Weights of a small GPT-style language model, trained from scratch on English Wikipedia: 15 layers, MLP 768 tanh GELU.
MLP neurons of a small language model. Each row is named by its layer, matrix (down: output weights) and neuron, and shows model dimensions 0-191. Each number is 128 + 32 x the weight over its row's rms, rounded and kept within 0 to 255. Numbers have three digits each.
After each neuron's rows, "fires before" lists the tokens most often just after its 100 highest values on Wikipedia text that the model never trained on.

L4.down299:063094090117120114069138150135141140118146129079129107149114157079164159051178141127112092153097143094116119041159139137147149179158141121135128130129113122086168103138163072169062146131135151108106116146103183207078107123119098129028123117140118158145140182111061081140113096099073136199205193135119164104131116141090146103138157154094117154127159135104176126066128158120143099138179105085118083144089086196091109084161160123160102152088120128132093097132114139152120106128134131143160186120150088106152193159126121163120155120134198185154134133141131080166141111137146129141
fires before: "ed", "it", "er", "om", "ative", "at"

L6.down734:106195116187143182182176099137114146153158083129089081138156162142127059134155109057061146104174149124159189146102099106141109067169188073140132148135097133184132136141122137114124097147115143137131105181159157141086160118130117077125142139150164160143122102183162163160157108123151091064136161080120070090170178080102141089157169125125162111117116106144131130088127110146112158149076123109106141133197151165119148090111129068128139103195117121167177104100122156099163163151160141121094115103134172137114125093126077116126099079146139140163133082102054152116085059167075113087
fires before: "ce", "v", "m", "port", "p"

L3.down756:106164125127162147065114077118120100114082125215169124087198096132139091123130100131146115190087121137105148110044115143059135126113165130167049118132192122118097108058073154139114123148123076173114106154169141194151126146126132146125177105122160156158134139156129122192079075146184119153140123093107160138078151077133169133144134183110078137154160202088158202138154145148141127142109146128134136111104108149158166120110135086095101148117089136125090137115134123174147086107096096165103175133109146075089154097131111080161147057054123178170126140133121158150131108141161126116
fires before: "id", "erv", "a", "ent", "ist"

L10.down443:118106101082141139156130072078143107080136136150122154141126175088132099145141172079098129126098157149148027111119099120125149105122110148133064137130194131106119139107138170157132138143161115159126141121175161136130109086161104104163076169119143076089085145107159131153131108078135171132172091168165106135117093090085124137110124162159128090103144170190187149106135134093168169106121103122132128117173095136172148167122126120159102111205168095162092181113148199132142081159091140103148123094173045146112126162090118172154086129228081162100050098164147110142122145097116104068
fires before: "==", "oun", "In", "===", "S"

L9.down12:080101111150099145138072124085105132112127211125115174157148078101102157192119121093137133128133158056166109136184169132123097134134123103120134117038136116109113117141170164134063141122140114141090208097147206169168084124126151185123120109168102128087142129178117119107107118123172121086116131201092167098160149115089110128143141123175118116165187155201078102112110059171081070129108146133147113108123145112158109139158121090090097136124176167157088172115115152106104101136139126151135136100131134114130071109103160087099133158166096198131134145131090114178144178117117190052
fires before: ",", " the", " E", " he"

L10.down370:104125102152141122123096089060166067162137181176155173123087087156150147140116156130127171135128148091092134062122118139047165059100137118089110148133137093113123104152148102173161086137143111163123169090215132104168145117134117131127112126098142212052136106174080057096128160113072127106184196146115137165162134142114110095186146130160121136135154140102186152145170213103154155186108099152153106103122153141129131115113137130160063160112141158167132105167149167133110140115118115136097120137077095143088081123125080097180143140111154099142123130159138094101079108135068083083
fires before: "-", "\n", "st", "v", "f", "d"

L7.down513:125078129081184181153111152175119142130155141128159150124139115083165150174146140116172155129191098097075073206157115124085073143099109119132113220148094104147102134144176123129163130112191114162146093156102151164150189089150161115142106086153091140137089073188093075100154169125131076090169139167178128089141157166157122136131118059131119119132094091135175095162166135173145154118143119110102163127104102105092118114114088144115093097113132083098139138103079132113125138186155073158113073156155087097136139074087137066078113143130149100096110157142112173140180163155152062129
fires before: "ct", "ction", "el", "g", "a"

L8.down205:118148196225133154097108107117150155149142137131152083097087099076132090131131115087108141128108113131168157135160135120113129061068067100164120210118093118098136175116087172074123086130148152135174143060081104180156111128125132132095060062152143151129087128167138151168104067139148103155108101100124129143109115120174146167179109139132126139130149157145088153165119149185109129198069140087130121134110135018158091126149207124128166123154111152153125147137153154101140151205104112096196089091095143139121170108087163079112142132130136133129104122108129141125095127117187154137
fires before: "\n", " ", " H", ":", " |"

L10.down551:100157132159092189089140078123143115134109156174113090138149161122094149167106089110094145173123142156134110131187125094121131112186172156164142159094171128121161138128105152134124065186152119162150129105171128158100178120130145209097145066106146091103159209154081126072108135117067102146151083162112140133173176056123122078096130111101151141140106096114082116135109053122072056170102130115178098050152083159129099097133175073114112150140158175130156098159130190118119140127144099148084099097166127142143123084078155091187158125133161141145162100151116116113168133108116142077
fires before: ",", " the", " he"

L8.down9:121157137085124110098101063165087164121101149137109154109104083119188148192126111131176072141087104112108108188167187071104135148217083128036129123191163094113096164148106162090157168164106087069114128150153223136115072143058173123163111121175145151162141123113117130175097153103161077144099152140129118121098122096112123104109127128136084093154146178081175153114147154123139160127061141121204148132136133175086126147083194118117119143149154114172115126126114112125115099157146143106109132129137176099086150168101103110154103172132116104123096128110139124110175127075082157101
fires before: "ent", "s", "ence", "ing", "enc", "ound"

L8.down368:100153152116125179138128146112085107133117154154172105147075097127075162079135196151134096160088094119148189159122124137155149128126116136143097135137142179082108092093095144128079183082127164218180095146139109127177119151130109134162116089141140121187086181164149074132127134160129136133140085135157137125050175135139142087147116161123127173126134120171125157123091093087158144098102132085104189129154118083101165104152101102108142162108124037125130115124145090137160111078103058147178098183158156082063115184130152128106125137073115124076111110095195156074138119115188187103
fires before: " |", "2", " pl", "9", "1"

L11.down762:185165154124213104150208126113090157103119086090116148201129136162110160117113141218142090115118164116163091120132122102134089083154100144125137112081175160113147173147135150167087108117107112138101185103128133042061121212145052112081131129145110118193155104137111110145120130170106156136142127121148129184129134169043103084087089083110142138113183095132127141132108168104169141151073123065149113080113105126068140118169087148147119141093130167148117162124130151079167076126105153116153118114136148124143065114139144161180122131174112097151095169103073137130125153134151128107
fires before: "s", ",", " (", "ent"

L4.down187:116152081126097142104182115081145161114127144170126080102145111105168103129150170117073097102160158101136171096101116106178099109174148137106196186110187154102136108099204130126155128093112150101129109095131143137149093083127112161160179106100120183134105122128124136105161111117103096091124195161076153088136145066205090097115200130119155102159151104090098126077167062161051131170136086090166135133146104137094166131128065102126171092135074122123088156156162150098155175151125143121187178148139148147064144124074120109105143095162182116116150142187126114119130079156126108176
fires before: "v", " is", "m", "a", "-", " were"

L4.down525:148142080097174200140098106134075129122153123164090131090168132092109102132138148094153127050112126155137115179118092125116103138145186117058170209122174141126150143148175067094090109157097161152066166132140144108125174149150128079183115159148124140113139098165118093106176181125158138102154111122076098095104091091115117116101135146112163075132153102152079168152126108085155159119165044182149135118139080174131111123166070141116153142207104160126101089077148156137145160121141086090103138174107166135143166119114127102096206088070104135141135155102100158128104064129117171156
fires before: "ad", "t", "g", "ft", "v", "av"

L4.down354:121181129114082134100088145090121134057117129136149080126197134136143129153155099090089152155184174111190123123140145089073123084131106071106187118096191122135155124101139156117085138148131207131147095185093142175168182107161122137146102123102101114163091169133111148080134090123163060075087124148107127115167142155135114158163179131092109105100155108168114090144165103101127168193114100111074086169100169106127133085107144115119126164172123148155127070145103137115064111054147099166150094151087140146149070163100131190145121146116123187143146134140155131161068157148139079185
fires before: "b", "fer", "f", "'", " L"

L3.down626:096155084147193116082162131147135079131133182127119123092133072141113090104125103068080134124168177134097182138093123110107123190196079152096178129145153110105127143089114151153093158162133104203109147152146162143081130149135106169100099089151124151134102148169108123109099063174103098112139052164064122135182099159133085086132150141058144173081178097097158140186060055169096141127099126119146116081130094138122154119135104145103131162157109113137165101143150075164076131116162130123110148139174133169188134119088106145091118176134102121116198149149136132162122177132091094172
fires before: "fer", " he", "t", "f", " it", "l"

L3.down242:086170120131099104124145103118093138142135074052140175097104163126152102150027153180102120126148073149172170108136184146110131120091109120053161085110128171126115124172094139134134206143101106106144094067105103095111129148123110128126158150147152143118132043176077161077015162169090131112126130160123199129170114093105057177160098099077186132156133178124174108105144147104118150127137113146133150112137153131146175152120119088143126122099124101163123150106094108131116143184157141171121134164166132148140150170111175127094124131090112103118174162138107121094101116147199176150
fires before: "ed", "y", "es", "ly", "ing", "ies"

L3.down279:107126112134117107141182192134169132106090118103129128153119118173120118191117110178139097117139125122124110176067163149176101142089075108188161089131146131163092116122156109078163132137106190114154121137140070102069158128129147133126200123093109150113150106142082113170112109227105138091095097103117157107174104167158076115168148171089098143143060161130113115124146148124140097094158140101103101138108185143124131064163137102210153066089152130073147163086095125147158100120096201093130123085207188113092099133168092099137104167131114092077166140140125159117184132107105133136
fires before: "ing", "ess", "ision", "ate", "ed", "id"

L10.down708:087118186133130082093167203098146114161137128143178148188070140080123162114137066095105130212173092089136108111168134131151131198135124086154122188081199131071154128150095149104138125099189166170131122111086130119144166089124058119129150105124125107160109160153125105130146140109083151168158132173139133121130119103144108115178144125086119124117141152139152127109140151149100133115005149138167096129167148137140140115069134145080125161136133126086092147085115141096124095170090136090126124160125054122108107149151154132103200194158130058076083120164136126172149118137123101074
fires before: "an", "a", "and", "i", "im", "ance"

L3.down655:146169109099153109113082106091096124138158149169169178115167133110097158129124105138166132121140114098132144098164102210133112116144109166112128128126188082089128099156050098186130123131102134168076087121104138114155134126166125117089123130133144084151078136135178130095112117091113068107086117082148128102156088121166141138127141177180123150189140098057143142125150108171144092090105161173144162142128160145182124112119142153110120193162112156161134093122124036059058120097096163126140091061143221232070122153137100151122097165106123132148110132120145152122090146171121089161
fires before: "orn", "f", "fer", "k", "t", "l"

L8.down337:162133195167172146093091094075150094158110138112164191144156163129123119174076108157167128120101164119132114092138112126103108137184213145091138138137147110090159113055046126067105082124219096108135167110126140163118085109117173124155102196089123155135100097147143164121070083183192177109167121148176109138106147140118147153099091147156092116108139097132106083095125155117146089131122096169131136133097051117086118169118186130151131126112126106112132087166167182093154127107148086098108122122105137140192099182108124111145147142163101152122059122134108068163078140161123133152
fires before: "f", "vel", "b", "ath", "v", "p"

L6.down293:118198089163107087116046093117158173077107127132162110134159143121109146121085146151149089112191148155104113156156099206154148127128164177166102142069194167104172134174103087184146123128085131161155118192150135136132140162097120195131107111131143116095117147164110135094078127128128159094078086066159181091116142161084101162106213096115095125105136145111123086134058124090138138147084163123069143092122083164125107127146119115098148149162120080126054119135139174160114193119081165117105164119074146111124173119070129143120147169123099076120131132094137101131115119173156103168
fires before: "ing", "en", "es", " |", "ol", "e"

L7.down479:095121163124142168121156129212152108165079182133152129036131170163154073163133146147132104074161126132139159114126186109083093164131125154117082108117129165127144131151119053111090131207176110159113082135175104150109116170156098163162125153122131116191091156109125067084106112069154069121168117111114143157128111178123095148072167127158130118131108127114146188112164099135079136099167193074125109109094146103141087147130115147137158155158153160112089140124155125136101096079106086107162077174089083117151112172152155189123113107091151120117121194146067117132142133125161098050
fires before: "it", "bum", "uc", "ition", "-"

L6.down140:150108145062102140108176148176160106153120163182112105077113175164144152156143122160164090091087137166168171161123149142104135121144134144201146087057151108128143112176134128167091174142116118137134183163124126159070120084134108143107164141114104084120124185161140076148143127158180132123156115084117081157097166118116124169178128106107112083131120166141131097143126121116111075107120184173068165130096044126050138127145137114105168125087142116092101085159077066140108148112106123127116087175157130110122129142133160147137146134115091216045154144122029147098116077143119105085
fires before: "s", ".", "p", "r", "st", "se"

L10.down545:079111134127204161160140219052107143116095108155144144114082147088132135153103113135114115085118135095112141070161088067107126077086119123176098090125087148117168137158153145100116129097169138106184147124162071121151155118103102153188116077115127084079099154125103144080128127112123142137150094148163125105055121125108085108143121090137147174071115145133112161093140148092152123206137083191128222101093143175160147118139135158139090136139133155128112139143182175099153133154153080122125144203104068131104138073107159156134128128165160148169135157099180140056166103145165157098
fires before: "-", "\n", " -", "ed"

L9.down351:129171076075160069066105124089162144106149178196123127113109202142137137133157085157103135153152125136141098099157093136104127043107109062111128113085148133105134131149104102137077093135146122148161108142172115220189113142131127161158071161134123119110117148144161022122125112101141109088135150135128105084140095129081129113132163114140102105130167137152115100146121116133112124107118089152161159114144134143102137219114092185187164130121149146161058152079185207161122137162127087134100174165117112131142127098073154138108191164143124123128092138170153055088125180112125128101
fires before: "\n", "-", "The", " The"

L4.down145:097105084123149130088154150117132147167149115174165119167079151061111132129143132184100050197148174186101131127142162125149125156139161148152142129116116105094147051173150122121151098178120156055071119116100140071125125110081115164144138136138104118108131095080157100171158104153155095125158132119167168165117106091125102151192128147132094124126179079158165136111058057112134146111109115096111214152148130106118150198079134081095126082103193078130184113100177115083095161055162113127134104141077105140139166135134172149124166159144090126121150149160100145144132147159086106079
fires before: "th", "iam", ".", "t", " a", "st"

L10.down22:140160127136166131174098108094101147122136126170116144151086136095145095089135103171135127202115086080134060130123104149114136105105133146115110168148140127086104118178126123143133100107178125117100096085135144171166073124122118088120105160164137122099145145121169135111108093127128162098145148155133115124119072141127128149101104095128146141208151161142150115145107144153132121153055113139128114150142117145175168162166088175117128157150127124148113161176109255156156098165086154139090177131050053146159110095075159127140100130147142134146131157137171092071078143065124093000
fires before: "\n", "==", "The", "===", " The", "In"

L11.down543:134101093137122168114166109135147137113158108160126138112118175152119153132111109156126146094141085112131124116128128148073152070159097125105100125144113141115150122123132116111071126117158168172153132166137113187162138125113147116156086069156119111130166183134185083110128118076106154073153183132121145113164116129123095092088077052167065158142166135132150117117121097122132106149095048133124143149120115110190223142149086051147155131132103185160104150126198233174099169166099178166154161144107081133107104112078137163117161095073078128115065117153184140156082098121124121069
fires before: "|", "\n", "|---|---|---|---", "ed", "M", "ame"

L3.down315:079149132051042136110151127071085179139140114127188121141111107102117173158090090118131167139146151130149132148090150133105105128120122125098165133119171091164075066145106088145022099139129085134120155120148158116124138143121086154180124147113137163152182103176127126146115074088175090145128142092111165144144138123140166145130144121173174081096117162067153168110169194118082128201138153120058130139139076196137129143164164089138078157127096069086132161151109148083170173064129149146106100155129130112167097117103138136140180143088103118160104140077115149140123164107136099195
fires before: "id", "p", "erv", "ec", "ist", "t"

L8.down582:138136148122110136183079134140156168132145117118189165127135105177144080116139094077163109084102130108227096186130207115073156087156095184141155091113139135154085157096156166106146120179131125115186190128114198056102109135137147092104133097116077136121081100083103177088074165123137137104119149106121130172168105103167142145136153127108116120184090091085167146092160112134112127155072084122067122148095136092133140133131220103097106191180141101150124147134152100095075065155097118124131138102142128143198119155165150115104133105156057138135123128167127098128141138139158140106
fires before: " |", ":", "al", " r", "c"

L9.down458:167155131181120125074062063187094129116154135129151113150130086117197137144111087128125078078098117134144075179094166140097114238169129093130134168167068106102119155114141124086156129100116208156109126151120134100135125149137110106157156146097133103103117198129133137115178111173138123121083136149146105118126146180170133149101117157075135087180166116106137086112194061209105178091136135111104161142140118093113136152166135073152124154144087095118095106092075152135085150117100115085122173156085104147129144094124119185079125126180093138124145097135171149153107081196152109107
fires before: "|", "|---|---|---|---", " |", "\n"

L3.down194:102114142103105112117120075133091140089090113097166123133116140137189053161081089176079100071144112139146126148135193124165080127059158152118102136105162160163120148121126164114071182119137117139143131162172154103106119108084149187132160143090105173147177098074162136136129105153146111130117138141144172184150134122090137129118181181086154147103133132084059104178173104117114064136160185036109153139161103140097135090107158101151163118106145084132112122070048099132101120129123104131175163116218144167068124182151114151144159116110090178092095159116119170138120120156093127137
fires before: "iam", " as", "ing", "-", " of", "ed"

L6.down702:111176088157168126120072143119159132078135078116137184157156149181123091208102181182188109160106097180198176130091136160104061126148101147157149071096129151174073077153101129107118123130101086074131119118195153114091035164105151092207116121143135102145118178106141104136132158113113133107178120152130151125142104086132192061152123204084161113077128139097113123123125099078160129134118147125138120136138103111076114065160111157129156124167118138119134159133162149093167135112113128124144156116141165115148120131118107076129146132141133137102082160045135054145149134163102122103
fires before: " |", "ber", "ball", "ent", "s", "y"

L9.down8:143131132145148118169134151139115109190125135198128138186142116152110114038139129086131140221158081132130169083117131152106107119113112129130115099158194128131149032087166113147112092194149076132093168167141094102096126116095108132123099120092098143118134126107103186089161152137087119133177142138133167194117127144140118179051135155196138094161131147154158093080063140130101091175133117128146147092087116110122132116136158100177116184106101148143090072143175116066091140122121129102103177115085181171155078126145201166137127135149146105117166114073123108136120110091120058137
fires before: "f", "st", "c", "v", "d", "n"

L3.down252:143114086120158158149120148115081121153166154099151077115071125103128127088156136138113165145137158118053101065157120090085101181171182105143178135085157100127118137109110119128161160134144087159139115160112159144129123132110040059055098133054124083111126174123118151172134173141152152095073139148140134103126122127070162124144106112180115077126166162128127145173113109104146177111070149118122091162109101115103138195092167137101132112147172078114176094157120157103142161158163105163126157176123115171108141148146167138178132108110102124170048094144111172170163062158207147076
fires before: "ional", "or", "es", "ish", "s", "ee"

L10.down437:109076121106107102187165101148138091115128112123168104103180140172123116134140095071125130116171113166142146165205174116075111156116091130093124124152123128164129107137126116161060195166111113156108121077112119115125090125171123117138135140171154145191092115156116110156124086132061135106122170070111156096136124102140117175120090122100185079120159177125128094105120095112130166153065158087115088133163159145126092066123097140056099194195125098141102144113156162170113095136134150127158096104140132109142130092130145088116118157204174092049136201124097190135142124204116182175
fires before: "op", " |", "k", "her", "v"

L8.down102:094078074072151189153091161175075096144151152156119162188110163122164084090104119097121127159104171164146084148144076086071120144137104138121125167110084098096188126141092173124130138111108157106149152132061172123045112155147138097163178160154156128150126227127098183141163095126116095114113172118123113102145139089110133154139115099101129085091138120085065152130127109154163153095082153139122125165101133136144158146138152125150166172152153114134041059126094122121149170140128124164082162148115096120204122094135109098111160150126126053086154105136141178111078166182112161140
fires before: " |", " (", ",", "7", "8", " 199"

L6.down509:070070157106126108043127132132157070099128112155134115175144123122154125169149100121135084087134122157094151114155138126187121131096122131142158081161140113115147113061112192117165146164191188098125069146111121183102122152151136116163104095139093130108151137170097128107136122155115126162171176144148103129066120097043094126146167094105123136167117127083181111161139125058115149215109126134147107133113139206117132125076111132160130165111151110167060133092176089128110096118161104140115178163145081157116065149146043106105128101141136154118155199158166145133103106186117069132
fires before: "s", "way", "ing", "ed", " r", "t"

L10.down527:035115142159159145141124113175188143157208139138124094148162110090151139090176120130112087119179147077122070135100107118092134136113159111118056117135114066185084145144116133121141140106116134106138129158140124183097192196167156093070091111185160105146175086161122121045143095090128117136097154179089121103133140131095133147145136149185142112147138104091137125088080128145145151108153096140166112181092140039103139104148100147073126164156092163124103164152149120197167192127116156143082107106130068139136151119077121142137111129119104105154081160085121107178143178100147116170
fires before: "ed", "es", "ing", "ion", "ction", "ct"

L11.down66:130059138121183115129111169119098140128108099099132138145148154082106143178116138099062101132143140182151105167125167188086129163179154113176098116116087089102122127129143106147121155138058104084115097071084148159101132143102119133136126091102120120153130204159073143173158142080190113102122143068157150199119119161162123146096145076116187063106088190125087106146094082114157110154133114080134168164148057227125118127132125174131174203119091136150117137104128091195160136073186171112125142148116103148156127128083141146072146130135124133132135112138133113152092107088136076143
fires before: " ", "e", "n", "en", "est"

L3.down199:103159138078132162153059111105142176139112069192176145124143147140161160118156103107081089150112122068090090130107098112165107134172175095123092164173157142135146113106140121170152118146107220056160146121126148119078106141097126105097148108085079124119137144072112177144108096128128131153126111183160138135099029163155150146164138040108128118133117109066132124099140121104094122090139097108091124122126141141115182113143182112114189105104096134111127081154089087132161146164177108090119111140136181126159168167133132155174103103190105159113217134182127077159083131162119125176
fires before: "it", "al", "ited", "s", "ious", "er"

L6.down282:060122151087161145091111088113102148169166090145124096152152158086127147183090094150082095097109122148134131095137118135088139100165181157133135097139172101130156105132149151206101095083095131111124111139146157110108146172134125089123097128133117096108159166128118183142167159064153132137074133124136111102122172117147087105207106144175161130144175075093114085172142111115149106116151117106123120124145085127071148133130112177075140127192122121106165131089090152142179192137143143096069160160095176135084151108094187182220064202124143128131077159152074077098139125094100097166
fires before: "p", "e", "b", "i", "ic", "ed"

L4.down195:092158183125122083152169153158107116141107161120060143148080162076151118130175115151130136184081065097103086124162140120109118094079165157089128160102164140126144096114123049112132146113087146199143124131133109131114169092123118115151119097151121160127114179105110129101115150120131149149145110120094102142105101148003134118146102119101146131077127191123144119073100141139169176153129068234133137076112080161211103165109124154116109149157136146144137166149173142097137084173125117134148082132072149114190133097128190111119146150099114040150123164159177137172124102116130143117
fires before: "an", "ational", "t", "a", "olog", "n"

L10.down200:119123108083097117135158147126152173138088095058060155087127149171109140077121133104127112126153194092106159154092120154143158133140119155138082158131180158143175161144122060110117140149137123164167160118127147116197119193080146119117170143120179135123130037142145150145116125141145124147130132095082104097135128152091194131095134109095169104035119166093147126107074133133125130148189143132118174139151157101205186128125089137103116138158143139088093109113102152175124087143149071127099134149224095131110135083068146135152085086087082124135175149088207134149142118118107064113
fires before: "it", "uc", "ab", " as", "ition", "ing"

L11.down232:115169135078144124155070103128131115085100101099150163099146180170167128082062130106094084138121162127138101125128125125128133141118154155152153159131225133097191117153093142104107152092150187154097097113104082108145135000125097120145124073118160099104173167058134109130146125181133098145132096108116086166119114066121069144136143137059145159082153088107170133136102123125190146105121146130178121113149126119111166101158109166171116128201097182172146190145123102123141183142132111121059159107146123123114188084101116142162140137151163101108157122107116157070192141122150106133
fires before: "ed", "es", "ished", "ic", "in"

L10.down353:121131104128176090069103130081151119143117151123068180163133132114167124091170112082159158140091165093130100103147103110133159141131147133052147131112121157104104163101118130153082149165096138119145067087140131187134116144124101167137139134178101074116125177172129087092134109061149081112197105173110136150144128114096129105152112151175115089139211123134119131108120107122105116158126105153145201106146077166064136138153147156120181142169154129195088158151165221164165196161091127136139154112058085131108088062075132148080123123107153118085092150138136106153099052142149112112
fires before: "==", "The", "===", "In"

L4.down20:103082114194130171143067164132099164141169161155132082094093093158115150115108115069169152133114095120137074150153154098156146128159104137132104149134148135104155061155072114114146137145118107112162123086129121080110080166103133143180065106144122141130154126139131158176115052146113125136118142141156115156096184154077121224117097105105126160187191152133137159165102081140099151119057111153140122140144129164151153187160128111081130198116096127142106061139110145097128118108117081155118116122098083147072163133099149074126125189120160103106112034175159159110156120108219136110
fires before: "\n", " (", ",", " and", " was", " \""

L11.down521:112122144111167145147074134093112143189105067110140148157061200120137088115107084212069131162153163135163128075132192091121152164163117147149122131125105104123140162129116164119112139112104101135146080134107102063138147132144144138146166169164118150101123148103140117100144131138189093134113068133107086125175108123082098146162083113078144147097117193053142146120085118129123076084058064150142165115111126100190111181092132187153174130125168093136109098127158177155102137168157120124179173079148166152148094090052143130087161124133138143103162163161067152097152100130169125115
fires before: "ed", "es", "s", "re", "er"

L3.down688:096110229128143123221175126090176127086106143210137120118123109150085100187157096128164161086094106108177107101107164157064162120151164096146088104147152097153176166113102118105164082074144182141140114099207101163154085089149109091097110102144151188123119155147101169150151164103124116064097095129095101161103120140119141121084117102100127064152075113163087123125175173149141138157143119104127094139085117139101107076146118087134114121185142119088123092159155133130105121107073090163141125122115158113192105158137141170094135126103129163151104161147092190181087143122105162164
fires before: "f", "b", "ath", "ad", "v"

L6.down336:102170122155170108100118112092096127131155146110177069159038096111115147111129169156115156224167074087114173123170107139179117126079063146161160146145115155163096176175091097085141151117140176103138130143140150157139118126133136158127091135183071123102201147116085149099155142134152051156123163110144134126182111148114163083159134106130146115110081123082156099122140110071118087191117125132157129099080116157126124129094090132076090127169097075098085158109100085159162171177167104165118142137160060163090171128161111050142151109123153117149081148150151107150120096093175127130
fires before: "ed", "ther", "es", "ing", "g", "iv"

L6.down108:157126178093088190085106099141124093165166168105183115183105122103124116109130133127111182146115133075150084122138153167126148162172178113065136122150116187125143115083131156124163095129169138091133101134177169154149102167098118072117088159089113133156144097093155080174109180118224144189108104193117157154116108154095102093095137201138155092149156088083165082181137155136106112119083060044077076197092134102139079097173148091169126148138105144148153136153134146128175123152112078128132148087082116132130081141097109087135143139073128111143122162122136136135136111112124135090
fires before: "or", "ional", "ial", "ts", "il", "an"

L4.down406:044190078120116172183100104073140135134146132087127154193158132162094106096149118085101103178099110135188130143116123135122099152141171158154177117125176153113164108109105164117110083164121086141147094136131151098146131100114083078173078088118190179146121169129070140112128110073113159136159050102106060069156153093125163094121218122159180126174172120125130159113093148115153098126111127113106157127147109160190165137125116150140158137161174081143127098106151107135144145134124101126109133132148114174154121056126180123101120135079088148099085125114156147117086096206117194090
fires before: "ction", "ct", "ity", "g", "t", "ic"

L11.down665:105117131116146133123087049179169112141107085146157157124127125119079124132163150155156106098118233163154129112138118120122113094247164120131050128135063143181172059096108144154152128110152204136095167155137081123096142125094152080129128095178158094131110160136067141117154146102157117115114106150126117131108116160149069143124116117179130138123127107111103080105193113169117164057142078169183087090157147111140089131150150146120125143130129114157115183122135106108106152110172123119130097111105115131085119115218125127093078155103201148078138145160114120157095146114118181075
fires before: " |", "|", "us", "ff", "\n", "o"

L4.down204:166154124063129121146111111142153149123078087152102129131143136175141133189091136077134137112122067118195150144089165159088169189112173134132099100174155130093081140132105101095142136141163128144174122101156097179090083154132136099128098101116109086177124119137133140132076134071125166083115173156146099155111076090170117133135146139099161113094138124198135101079091113145059150126169129147111099120129157087145137151192187158142108132185178105107169120113118088133107072096076073202137159176153135099195171140160133156086164153104174161156094165116053124121109119091066107110
fires before: "vel", "f", "v", "b", "g", "ath"

L6.down354:126161204135129195148133123140074137135112117133131124193104100095097148127102167167105131153079134105115136149110065123109111166128146126121162122114172100096190138159164102141141098095129173098145127158148183119131174128115106130132161099132121102108145117163130134181125000146109129157128162098135127128130145120147092156176107093107171104080169125135112125157063052050112137160111107087097145094218194157086116134121137138168162118168205154151105134088137132094144141128101096095150156174161084181161114090093075136126149163058135104144087119085133097144138083091102107159
fires before: "p", "a", "b", "it", "in", "ul"

L4.down240:145106116079151110097144089149178128097102124116138128150104169086139165180150146139161109098142117116118094099132091138121126099125133147082215150102169124103164159073108070156116123104131129180112063144161112181111094132098079051138122176157137133055159164122060157081156178132129151137122123083094133115136156133129141216082181132104083148097093115120104144156123155124152129103102125132129171163149158176156109126106143143118133115187126062177104108115110187138159127136104105111151108166114077139158170162113111164070084081136114079162119207091167141128036188138101142144
fires before: "f", "gr", "duc", "v", "du", "cess"

L4.down424:132140113170132132034126159118080139168151099110131194074088135161163095182149155147176116105123140097070141147111121153081022103078138133102151106136147152133143118173083122144090151154197126131154151196112146112124198166149121108140129206132128172197141133149112114123110125125152061131126128128079154153099134121136142086106139111158094168124109194109096148104169139102108099097163113100148160107131072188134107156084091120114101066095134103129129112152133068080127109176163169168128102145134209087129129112151114174139149095095116138173102132085161158115098140105090155066
fires before: "ign", "id", "ist", "c", "erv", "e"

L7.down370:170105132086121150036119134137135147201090133096134168078148137190138181148160129119115118133110064166172133150123090114100096092141114108131130133135128088113113106181107155110090112132154143085138086153153137145083169184087096112119124085166080074131107123108081151151080102188145140182139149091230162131140162128131092066079146139194136165064105163143172086108123156181092114144110157069094162138137104118191105143175079107146102121176112099115122108101076075086155122098136156160141119175091151130104158171140160161160129148065151198109151125133124122114113115119139128131
fires before: "it", "ath", "uc", "ab", "ition"